Weights of a small transformer language model.
Size: 4 heads of 128 (2 for keys and values), MLP 1024 SwiGLU, vocabulary 8192.
Training: a variant of Adam for these matrices, 525M tokens, 4005 steps.
MLP neurons of a small language model. Each row is named by its layer, matrix (down: output weights) and neuron, and shows model dimensions 186-249. Each number is 200 + 40 x the weight over its row's rms, rounded and kept within 0 to 999. A neuron's up and down rows have the sign that makes its largest values positive.
A block is one neuron, or neurons of one layer that tend to fire together. Before each block is what it responds to, as a language model described it from the Wikipedia text at the highest values.

Description: Indefinite article "a". Mostly the article "a" mid-sentence before a noun phrase (with a façade, struck a house, a total); also occasional inner word pieces (dec-re-ased, dep-os-ited).
L5.down64,200,195,268,229,205,216,222,146,237,231,132,188,232,167,200,184,219,131,161,165,293,210,149,184,237,179,201,248,211,288,211,133,232,184,176,255,152,212,195,141,160,212,179,170,180,221,224,217,201,226,167,185,222,183,212,200,213,250,151,244,164,219,178,228
L5.down113,247,224,275,205,224,101,218,213,250,198,267,212,185,221,208,138,192,137,255,207,220,132,146,203,156,241,177,229,184,189,276,169,196,213,203,211,175,181,214,124,156,234,256,207,206,150,175,177,200,206,284,159,159,173,217,103,214,208,196,206,159,203,177,180
L5.down168,227,233,188,206,251,192,219,208,216,195,218,149,134,114,218,185,194,118,277,296,249,213,247,215,152,190,162,153,188,211,227,221,252,219,189,230,226,213,255,216,196,225,206,241,190,193,167,247,187,253,211,189,265,195,202,186,184,133,224,198,171,227,136,233
L5.down217,196,240,300,145,204,220,266,254,207,223,186,155,241,266,222,183,145,242,123,219,297,192,253,147,150,216,201,265,159,149,201,192,215,218,228,197,245,200,236,214,200,245,190,227,241,128,163,155,205,203,200,262,173,207,121,224,139,249,203,170,194,227,198,145
L5.down491,229,127,141,175,243,200,242,167,237,153,213,216,231,191,196,195,179,196,185,144,200,137,182,196,228,239,188,173,217,203,183,200,220,228,266,228,168,201,224,197,165,229,200,274,195,230,182,295,195,213,120,303,246,229,196,215,154,196,209,226,237,186,144,182
L5.down868,141,222,177,196,232,206,229,103,206,230,195,216,173,211,169,126,229,219,254,141,225,204,201,215,173,190,225,191,233,191,257,202,243,201,136,148,178,191,241,198,218,157,290,210,213,255,221,269,198,215,230,266,217,249,210,153,214,237,236,232,181,223,268,211
L5.down895,214,128,168,207,213,249,211,227,218,210,188,254,239,243,324,139,192,261,163,164,182,135,201,264,203,198,207,221,230,168,269,199,192,242,213,161,164,232,197,103,177,240,273,251,220,250,265,168,211,242,252,235,177,213,207,161,182,293,202,214,242,287,191,208
L5.down1014,184,165,184,194,235,150,273,215,259,258,200,191,148,207,188,223,259,199,196,246,257,215,159,259,254,178,154,143,168,198,259,226,128,245,217,172,186,205,193,297,210,208,152,234,207,200,210,185,193,228,160,176,246,216,247,221,160,245,248,228,147,190,223,228

Description: Leading decimals, determiners, possessives. Leading decimal points in sports statistics tables and lists, such as .677, .624 and batting average .285; more weakly, the article a, possessive 's, and his/its before a noun.
L3.down85,156,189,217,192,261,234,168,116,259,212,200,280,127,189,242,210,205,229,221,146,177,188,234,273,149,216,155,208,237,192,222,197,166,176,186,249,192,256,144,157,210,238,209,240,183,230,219,174,208,195,197,241,156,200,149,234,216,212,181,247,168,265,281,196
L3.down90,281,232,200,254,175,236,215,234,237,217,268,196,215,192,228,285,215,192,187,267,248,196,154,285,273,190,241,183,229,164,198,185,178,275,242,197,215,211,170,149,231,220,139,211,167,258,135,82,211,168,152,140,173,160,225,193,247,136,249,161,230,255,236,223
L3.down145,147,210,157,286,142,115,169,225,149,198,187,211,146,240,277,161,191,247,214,206,176,222,215,210,217,134,272,269,173,209,204,221,257,230,226,187,165,200,178,223,251,243,229,222,246,274,251,218,171,202,231,166,205,151,223,149,196,203,166,216,245,167,131,155
L3.down204,205,283,191,288,139,190,182,144,234,188,225,247,171,256,243,189,175,224,175,265,218,229,258,288,189,198,203,212,201,204,245,220,265,212,190,185,247,172,114,117,148,74,242,214,213,193,203,181,195,224,165,242,196,223,193,154,166,213,256,215,243,214,197,248
L3.down370,209,199,190,228,209,234,177,199,229,168,272,184,152,190,223,213,201,237,185,265,217,215,181,227,151,174,352,191,143,254,264,187,164,194,171,249,189,206,222,149,188,157,173,250,152,240,216,167,254,166,268,155,160,210,159,146,179,228,164,195,264,176,220,249
L3.down421,214,213,180,141,307,176,176,219,181,168,181,177,165,283,189,167,168,236,213,213,126,246,251,126,133,211,137,203,236,223,148,240,154,221,236,222,221,187,158,131,257,176,173,216,220,204,221,243,262,240,182,328,274,153,138,145,235,238,183,182,226,241,203,192
L3.down437,149,139,138,167,173,250,186,209,227,168,210,243,204,270,199,179,239,268,187,238,189,151,236,158,248,261,109,246,182,172,158,235,259,178,201,217,216,183,175,193,157,179,214,165,165,191,125,201,319,300,205,165,240,159,161,179,216,276,162,163,147,229,209,176
L3.down978,175,202,182,245,173,156,195,168,274,274,210,176,274,179,147,166,216,212,187,214,139,219,242,250,99,182,178,225,270,146,180,241,170,209,249,260,197,197,161,218,145,159,201,223,162,178,154,211,250,216,209,117,252,176,274,171,182,180,161,177,231,170,194,172

Description: Piece after capital initial. Word-piece right after a lone capital letter opening a name or word, often foreign proper names, e.g. G-el-een, B-og-dan, K-w-ajalein, B-cell.
L3.down45,247,198,206,232,203,230,206,182,189,107,194,218,183,175,216,168,237,209,212,186,214,184,50,216,191,263,129,198,176,228,121,186,237,195,153,191,152,235,169,248,263,164,232,243,247,232,175,209,233,226,178,205,150,131,230,252,226,206,227,150,177,241,154,195
L3.down469,218,220,226,191,205,150,221,236,194,153,172,191,136,212,224,156,159,235,203,269,178,243,136,181,232,213,182,249,235,206,189,231,233,155,262,249,182,238,216,171,222,199,215,222,218,238,191,220,161,295,188,194,158,177,216,270,229,163,160,233,214,213,116,141
L3.down607,213,168,152,158,239,194,240,243,200,153,174,201,158,155,101,245,222,157,160,247,217,199,216,141,236,269,188,261,199,259,189,241,315,177,155,190,183,148,228,251,209,140,233,171,222,238,224,223,221,188,219,171,279,157,120,217,219,156,238,187,148,251,117,220
L3.down755,218,193,155,240,161,212,166,134,193,226,193,179,228,170,114,211,233,216,233,249,221,171,233,163,170,112,227,207,183,234,253,139,146,172,251,171,211,138,216,164,215,216,173,251,168,189,246,167,243,187,139,233,148,204,162,171,228,211,237,147,262,215,197,169
L3.down924,186,227,247,273,129,193,256,225,308,192,217,183,168,188,242,160,142,206,225,267,205,231,234,190,226,177,250,227,246,231,157,231,169,126,242,241,211,196,195,208,178,110,215,212,177,159,206,218,185,138,230,241,210,183,122,217,144,199,253,242,201,245,198,263
L3.down925,134,196,184,231,262,196,232,204,201,115,164,232,201,179,161,207,224,136,225,288,192,193,249,260,311,166,192,179,198,171,163,240,237,195,228,163,149,244,172,232,202,239,164,197,140,173,214,155,198,233,224,210,188,204,216,215,167,223,175,218,223,149,223,198
L3.down940,193,151,234,213,185,151,284,207,156,165,179,269,235,115,266,169,231,182,228,180,203,221,241,201,251,148,262,204,240,178,214,201,135,209,175,168,167,208,150,199,139,171,221,227,227,245,147,219,190,220,243,223,137,221,236,197,231,170,197,140,197,160,122,169
L3.down1006,222,192,162,214,238,125,124,136,163,183,242,161,237,232,193,245,173,181,188,223,274,175,281,152,199,240,161,180,187,211,195,199,225,186,147,188,195,159,261,145,138,211,235,208,187,196,253,224,177,221,169,230,156,241,176,212,199,165,195,234,270,142,191,255

Description: Mid-acronym capital letters. Single capital letters inside all-caps abbreviations and codes, after the first letter, such as HKG, HBO, OEG, AIK.
L2.down652,273,300,211,216,195,180,137,190,270,219,208,171,194,171,250,157,196,233,186,121,182,224,146,212,218,244,206,203,233,186,208,191,208,245,105,223,276,178,251,157,168,177,214,180,180,202,170,198,186,168,131,157,234,114,136,199,178,285,175,215,245,197,136,269

Description: Year-range en dash. En dashes right after a four-digit year in season spans such as 1959–60, 1989–90 and 1999–2003, mostly in sports tables and lists; weaker on scattered mid-word pieces and apostrophes (It's, I'm).
L5.down231,270,165,205,257,107,151,258,216,203,176,227,194,258,232,213,239,184,190,150,182,235,160,233,234,304,137,179,205,183,201,164,183,243,172,232,264,172,190,156,242,241,198,224,246,233,200,125,181,252,218,199,200,222,194,176,181,164,182,162,213,179,207,207,215
L5.down255,172,245,235,242,166,212,186,172,212,217,204,141,240,157,243,173,202,235,171,103,228,224,228,185,142,191,203,173,187,165,171,159,209,129,205,252,201,155,213,168,234,161,239,125,91,130,146,246,260,148,153,272,197,218,186,229,235,240,193,182,184,182,249,215
L5.down350,193,216,245,177,226,168,166,205,197,253,248,195,225,219,227,219,236,194,194,149,194,213,220,145,224,179,169,64,198,202,159,154,177,78,222,203,193,196,240,203,231,236,247,160,198,146,235,156,178,175,247,258,218,243,194,207,201,164,142,226,207,210,241,232
L5.down543,262,224,172,177,202,186,214,205,250,191,185,178,200,148,157,199,250,179,174,154,194,173,207,183,183,165,185,223,227,159,276,258,141,139,207,208,189,242,281,204,171,307,222,220,247,184,213,152,233,224,146,201,156,225,186,158,234,227,220,215,109,195,248,228
L5.down547,211,230,205,215,192,202,140,153,164,263,198,153,178,157,262,181,169,242,157,220,264,242,275,232,232,130,184,158,263,150,179,181,167,229,218,220,136,167,245,285,153,155,170,159,182,167,151,152,236,163,106,186,154,252,240,203,146,183,158,221,289,256,108,197
L5.down739,149,201,211,198,185,220,215,188,279,234,165,173,177,141,171,195,184,169,223,225,204,218,157,229,157,173,218,176,229,167,244,216,138,167,217,185,214,180,202,201,216,166,192,230,231,179,110,277,181,235,190,139,268,172,178,158,255,204,211,258,189,227,198,171
L5.down751,179,225,165,192,201,227,191,231,200,182,198,227,244,203,174,188,171,256,226,225,178,209,179,252,214,143,187,180,152,120,207,243,176,196,247,201,214,270,203,180,207,188,190,220,234,187,179,118,226,97,244,107,187,240,173,170,245,180,276,173,146,209,139,165
L5.down816,231,145,210,225,194,159,238,203,193,199,206,179,174,123,172,247,162,181,181,271,237,237,258,160,155,253,204,242,159,183,217,242,163,179,208,229,173,165,168,195,289,204,218,218,230,193,204,209,123,229,292,222,205,230,149,169,284,202,237,224,181,165,213,222